{
  "num_hidden_layers": 9,
  "hidden_size": 256,
  "num_attention_heads": 2,
  "num_key_value_heads": 1,
  "head_dim": 64,
  "intermediate_size": 704,
  "vocab_size": 21666,
  "hidden_act": "swiglu",
  "norm": "rmsnorm",
  "norm_place": "pre",
  "norm_eps": 1e-05,
  "positions": "rope",
  "rope_theta": 10000.0,
  "rope_fraction": 1.0,
  "qk_norm": true,
  "attn_scale": 0.125,
  "bias": "none",
  "tie_word_embeddings": false,
  "parallel_block": false,
  "init": "uniform",
  "init_std_qkv": 0.0269,
  "init_std_o": 0.0,
  "init_std_up": 0.0269,
  "init_std_down": 0.0,
  "optimizer": "adamw",
  "learning_rate": 0.00116,
  "lr_mult_o": 1.52,
  "beta1": 0.9,
  "beta2": 0.99,
  "lr_head": 0.00359,
  "warmup_steps": 200,
  "schedule": "wsd",
  "decay_fraction": 0.819,
  "decay_shape": "linear",
  "final_lr_fraction": 0.05,
  "batch_tokens": [32768, 65536, 131072, 262144],
  "max_seq_len": 512,
  "doc_mask": false,
  "train_tokens": 479500000,
  "max_steps": 4797,
  "dataset": "wikipedia_en"
}
MLP neurons of a small language model. Each row is named by its layer, matrix (gate and up: input weights) and neuron, and shows model dimensions 32-223. Each number is 500 + 50 x the weight over its row's rms, rounded and kept within 0 to 999. Numbers have three digits each. A neuron's up and down rows have the sign that makes its largest values positive.
After each neuron's rows, "fires in" lists the words (lower case) most often at its 100 highest values on Wikipedia text that the model never trained on.

L2.gate4:552648428506421467570635656444427497499558469491531542482533500484520490429485522453492526406539580501510511579536475454530540574500577460438496511497441491519490563553468494481506484557525518504447506536538497478496583528596534490541490449581457514525432560655448500494516446385512500473480478486484575449537450566583499454618481498566490480455495520425512477451470466521493530485507437574477423436465456494439484494556499449508448422473472532646440510613489478523459472522516421506533389542450424484440485459548548572471582532474477466560515565568529465543557446485522467502
L2.up4:446647475537432502499612604505454448438473421500524549561430467491580475478570525446518520476547576467504549595539419445519539553458588504454545488488478483433510572517479444535532430612498496450465465539504479424470478579585513413520491512514429543508480451595452537428516432386464509486532468466466559416544516482586505469538475498495453512432561456451487443409502473494538558456597430561479473474463467547481509491552534496536470413480461546574509499573508512530432494520584389506552415569400385454432480488519517516476555586456544557597602626515500453483486469480444510540
fires in: "his", "s", "their"

L5.gate282:572430511513512501483518511502490463561437445472454499495464517551554535501521451497417573437483568568451589455464449432475463515518519453448395509462443475507488493601451503455448548468476538567565421509556470498522514483561468531482597550492476554497491442512482447509438565466580516522504416490447417505489479522409427498573530540526411396442485472553474466500521500540560422522473450566469499451493467560505557453575559597603529630436504512432539519545496497454495470534463475535557560497551489502525582500556391419448583434539506482582557572541472566442433421475468469519
L5.up282:510583510468516562445487491501512510379488616499526539576546427565566487556459477542438519435514500602418530425479491477462545490526487463367469493513520609472550525532524422457590503519479511513499480591497471399428439575495469483488566466525405504593540502500524556460509560568477441451524460528479502532435460547566520477438460406544519396507505483495525502522542486558501552468526451482515484450444536530504420482442459467495598592470561508502436480479540512491538449541491488466477568497562554529530446566473524549521482618538514494497477412529428457636513561505467513542
fires in: "to", "of", "by", "in", "for"

L2.gate465:528467422563474508531546440415525550564523493507397553538462501472572400587542498468401413439525526516453553490351414428453583580566463565445453526564489541520539461432536492421421524417499561561512381453454509505489512469473463485518556443473489516444547488565513430552511506432506517582444412562565500545446411452492462502520540547519429466456484530542405620556608512556561556461540461533452488505557565507453441553509455489539482497471544491520437525505489506512479487429431578497570468464473502450518466482549574576523561505476498461568524434442610451615491588478468517503
L2.up465:503485449455462427479512489514534527498506506484494501495424469514480450525482483495478475483496489449424454532464507524414556524527582454476410477551480554535480484559476517455478510318488487587491392423504466463514525529589526527366498450490469531548572504528507481636532414489534493475457370532520494498552426459470464528496529574619509473621503519492493467547589520531617550451559493589389518511627457477420488538528575481443507495490478493560479530520412440555478604428460524487523524596529502466487517542503499462539573567467557487567488513474514478541436551484495500511
fires in: "in", "however", "post"

L5.gate389:433554488566496441516532614505582475517447515360575487412505428574551376520502483517422482478497497497514464547526481496542483471502452465467465556453546502496395491425563510467508601503500601436459570550516451436509491511458500546519525535546545551513560549599419519477434511566521452477575509445466460524484503431496441495505446561490571450573443525461412592527614521581378538467459432501553500536528477510539532534422455503532542498577485540635488365515518517537515538521526542525457571558444542449455499552428530438451614466546482480565468511495529409566460495579468578495
L5.up389:545557576456597521477565509423466555440449467467502502530419516508521509492571478550490454456505545433534504449413558462510533483502533521503532512487576476578477504435455537425571464506480524452452440536532428411535538600559485479513534461526453564498517536477464557499490516377436475529567483562433533543519482436471471494555499403399505452601442669413546555574541532501445513476469459569561518506501528464469473423473552523512516479499419535527522492486455448445438487524508538471501489471462459495580443547397565430467489566463492466513527462423529581514487456478551446417
fires in: "and", "also", "or"

L2.gate673:430501524533534554531511583499524423468464486464417430532459435483485411411627475557489527506474477482516645560568489515533492442401439485514564498510452482538455553515481556511448582507542510562510409454556517546429573483528490554510468441429582566493480629546462453597514570535461460475444423523474462540485442505559428520539500537501506503524445454558498462510556541541427511483394553505505484509421511450376462501555531561590475531468498465574489471583521474531473463428516374421525538478467528513461489512536469513471593421384517469458575534552511546554431433583432460478
L2.up673:429456495468578499478437460539560460471486469518445436492490465429490502413503492541495541564479502465481529545480473455511507484503471537561548507520530528455429541514468537450473487379605498513599430389560512618389523455524513515468496469449453503573501510492536464512543536463585528469484500430455422476515584516532531486542497510517440503611448409478493372490513545485493539517467573546472581469451464504502510506558592546476551598575557565535521489496509409563465515427477513524496490510552503452450505517548448429531518455400488516461479600466575473546360515530481478424
fires in: "sport", "art", "information", "hockey", "gymnastics", "food"

L5.gate623:487548474455393488574477492468509464488464507486504564461542456571528543497421527524450517508527458490607609529466524485642540450496465534513476526449522425550519471554513423394440520538543478450493475504553561511490576562417437510583577552500599422462542418514433569484589456408597511473466487538470524502528517557510521552507524415601458503492494520476505477471412478423498506466508383535554494434469504378569523455475557561583533517450347486477469476506377569501433559474526415480519519472429449566530489428503489493414529441455505512516508460535445522495556518507376557538
L5.up623:467521554489464493472490451532488508503476511593554485504567482440464505539498506476505530497607563465520485483521476570522506530599457551390429498454511490502451523475503541437644554486420470569568495512528466524493531451440444559519563502402494492560546393606634492465454526573473484486497446416534505450454489549608444492462520509539584493470501570558565498507573433525480454532529520411495539511458475466511478449516399501516544530492466519566533501476499569496567470496501504518485627449556546545455580553519505547466496541510516519497514548561494467514482391479554483423
fires in: "of", "100"

L5.gate604:566520493575575512469569546527575455515523493438526563444494448576549481465513467532423592533477583452524567539428510461572410504418478613469490599572569476512443526508565464501464528500574469450431466556543447472519501541499456478536537534497471577534516466584522560520495528568545419552426512571406555486494532484564483380501470513433505430531438521470520572557583493503410566481455420496550495412508513512445567517463528569548575511484416503563460430512457480527429556504492462451438529527463466458539573561517516527390528523486529491530556567448509495482450484585464538410
L5.up604:443478493461457549555430537514486501530541533534512503582552426443614532545470468449487516466470519551498549528433487468490447482519449602530494494481574567533455632569520541559463496526412467509529535519422449512523571517460494483529487557590401451587549405516569598492473506417511459535583442476463540475519564420517418572510577482420549445494448609563605610511550521509415516438463449491553475498586517541488512482594518478551432449441555546465474513495544537462499554475589473543466476559547460454593569570499472524483469604460553530528452538558495554553504457518489508494
fires in: "of", "few", "many"

L2.gate636:494587514473484547527462507490429501479474492454534591491440509513491492528530489582521466445525479620530504595445448547550472560621557537416434493495522382445480371551429520518550534576523526510523463449585452532470498523510548491491435425467506448496535536513468447547610381470526487512490456593516500479483510623423567587555496530574548523461515524452461517415535506538546535515473522503538470472422463504410513523481472468597547443539495493541421491570585429525469439497505422485504532479482462472391473396462561493468587503453528397494478465499487584523488471540430427553
L2.up636:481526487497500494485512609540455490440431514491480427508558529517472478458465489573562509442468485474572553551465604532521479604523525459499487499510482466490470530485486456552535498498532530529509410479543556504418505551519596558467488427471424366561529543485518444539508492511520513477594527471592427453591596519525525460485439459571491613475499446435577479481548466572442500447516440476506551516350543499510578482549457487430557492515570487543455487458556467486483487539523503451518449499499530439537496415518539463511589468432454541582446475570452500568438560425456518476
fires in: "her"

L2.gate268:538466592515478549467456565478460535360559538434472441468491441503509551468548542483480426463486516504452543533536519535440557512546459418505455569509455504520566510615527510544509565576563484502399493503484541521515602515473491552491440500610500448440416523557501502465509561489575433542467471460511476518471518505480494655495529491478502524496502545407469540521451508577517532435507507383530483536535519451487526564473551467542428580520498493482470451500507512413452544510394412474556575597401493583465536412457517542526507497469493501485542423477410520539463538412462481419
L2.up268:392455498530422454567479477449509518461437556589467515492497591509471483588570468569423524473488502478455516603406402466537510512520533484503451511428517485467457462431441403453510487555424443622518438562542514421482453443463467416495550522492499511498574423493475460534473472573518567602522429431498414397564595518551454457467453539560510415477529430514558554500526525543475554413444504551461496547488536453481471442506490526579505511566502588538471528450504439483428480476543505425565509511439472516451520512535620430490490500479550625513484539506519588618608486527496473462
fires in: "it", "him", "she"

L2.gate653:493566430528403514516501488498398513449521489506523400566533445475500523486502543556519470471525457564446593531514574529543496578568461593464461576464480492492488460588585518500492527520513529534549349426568575493551513565456468447564468585494452497497429598528557503528560479576517477502506535455521488491443470371540531438462547578599465574533519516425511456495540479646473526613495387542473519526518519452491502445546515442529460406434632538567504443543447510507479494525609521538500446528430553468506524524511525456488542453413508484577519506483393535524402471530565435563
L2.up653:582640427549504468423571502582476594480411466495466518460548518549421509519582564541436535366591505557420468462445491594501522503503519514522556490492474491446458514492532477482463449442489506470427492507561518491616491450561636534499527425469517496507485478554525502533481500509551446496488413411554431514601435443511566577534514470452438391543511474533509547498458506489489495482445421526542538451467521479569473531549468456475464553504501518408474558520587485482523533512630593604420459465462447480491438430495486563588555599463570418533485491546496549519443581450377492565
fires in: "her", "positive", "his"

L2.gate589:534449480540449469482494538557568538411554415497515513453441485482417519422613399528484542586504515491535427488500523543626465451434461399520473536600470463528426455487542537510477522509550496440558439531496590477521479439358424522519539468523502499538468606497424516540500488566468477549422530410438518575452489500518470585517438379490491374470525553457440456513487577483527435495478508534472484476574501474436459489528482575501535460568419518536452468470424571518486463485449489448400437446485451529510551531459543566507529561498494557514482554485500444442544556606448457501
L2.up589:536515531494405522537517566514529479387525584502487464387585493465541539518500457508473453459521537436510583464581517570472636470541414477496496507571444470504421516530532454472506427418559495453438452488439525503529540451464505506499546561518537536507525506472497568542516483507484462608444488442442510466594462469496476491477519472455475499563491436439555545576459570488428558515503490441462481555609461444469534520440457504553496498476518538573475521463444463396472438479484499519419464400540406431610531469446502483418416540581554585572469575457505601588490564532540545425
fires in: "two", "several", "three", "five", "four", "many"

L2.gate81:586467510440534536532440549515496608415488453563447520528539403476512436475510423445522447507495460426538552484430494481538574479558542534518510588423466512589540539534471527521524535511475536474509509560520469542526468484507558516496593568517515545451439528457545477462493547447477485478504395453417507510483493414499452459451534488496543534435472520497574495544503485552498527493534393580497511470474472543522559457539436565425533406389459520441495462433533429582500477415556434528501535434656496432502588572657498581438489540572476488512494410452511515502531499501439560556
L2.up81:576429428565427493437541475452562457592459571562526542473585528499537511491572426420456456462491490595432504467447458537419523543455412507525498482496474479470463559499595571494543535395509541587544497526617551470561635505518537500550527544491528504479462488434517492575516458635590526503548381518550574435488438492459563536466521549502559429451424516543518533514582476568431511456501542517420546457506493586422489479500463380468566511438427455494437533519494477415443553508471503468585516459514437448522530493445454485460484499618550507440541526597595555594557440463461480451
fires in: "used", "use", "built", "superelastic", "applied", "studied"

L5.gate231:473578453476400459573512606493483420593479523544575478579509557495567467614503461481537464573495457464440522457478572559525453549454546431532473540544427535483485570430436545458527431532503487494572478602480444438484485560521475558549449531498455554402545534526477495562448430486506523622389552571458487553541540499519359535508647445555510437561511561395538506508542483489505531419563490486539441523515557345549496559471562560533505542523542522497442448558500519383453467372500438513501505571485523527580412494512500500562519554470473525542485502614511466482510536466499542523
L5.up231:563541529481466461599444516487548526495450503498463470456601462548536470468574604490464428509572517417435467570585504479530436479519521391515486489498514428492504536504363489498452528517443476535605539547486433567540538481468470513469384445500546446491509474496524577419534498518467550472456428506513486464530491493513504510498603464555451498452570505584442438474451471550513532495582575545630549462529578500480516533457505539453490497411503451326492511443491488564525486512545442559376577504474536507475493450399532474485508515463549486536447430532567524435472482459393562483
fires in: "on", "at", "of", "july"

L5.gate281:466483448584461454563559539592495588534559383488442526505434467525557424534469395493447462453504554532508504496472554521576476496503548465518440508499478592388476460525506518540504512488557621535455497516453468394523465528496551512520517575438459514512462570451537480573477509477526482500531448459500494476458422474492518524489467510452585474464428474383559596526495516468554488554431471519473557460507566512518558466514595560543469442565468459562553537497534506487464609523377544442520559415411411512491490518612561461470541401475528438499446543476471516451497494501464476368
L5.up281:469464471464560484564517469545524426439535489459501487516505461418467471500506523559556559543494616438601461579574563506554462512465612529478474526410451513529477485500509536377466491514597568545517469525544456482440617542527516478501581457632532505464509442501515487544523505511438540513475430494462435578535409497419472559471506409558488462471477552431593469484565458410454466490571460464547499516478427496489494491539472597508518528565422523527550460444535598520537516558456475543470558358558459537521510546554527514476478567461501548531470522429595523504498501477561504483
fires in: "united", "south", "and", "siberian"

L2.gate522:499538491534500542531439488414471533502426518463439514392532519553489492484528546487481480410458573584507557505462508484536552583497537469516426503486522437568523450450501351451490578534585510533478492501429502452499478508458574519535526570480478511445423485560516496459486534516495456547495452442529370450500488423523502529481502553512545548496523550524369481423495506510532439516446487519515546505422483475542509462542445470535456515513422387528375491482526484466475436499405430573552594507467489421435500414464566487407537479502553457436548423468509470490460468593496494508
L2.up522:513503618480539521566408505422461513373450525448488479454472488507489495495378500514553399420480559535477449561481532512485516464514483509463378430440395447467588461555503464540496466484512498487563489551434504395443450517522535506481456429439457502543546481476504567377494511523491476500561480473513500505537501495467444561484467480508571526480552583519449497540469452439507462462479539400565530516456494599484454416455462583474517365465541546455464620497475430394455461509542490583513600547450490524479409406423496472460456539528545484428505434431491434535406468505544508544
fires in: "him", "2022", "them"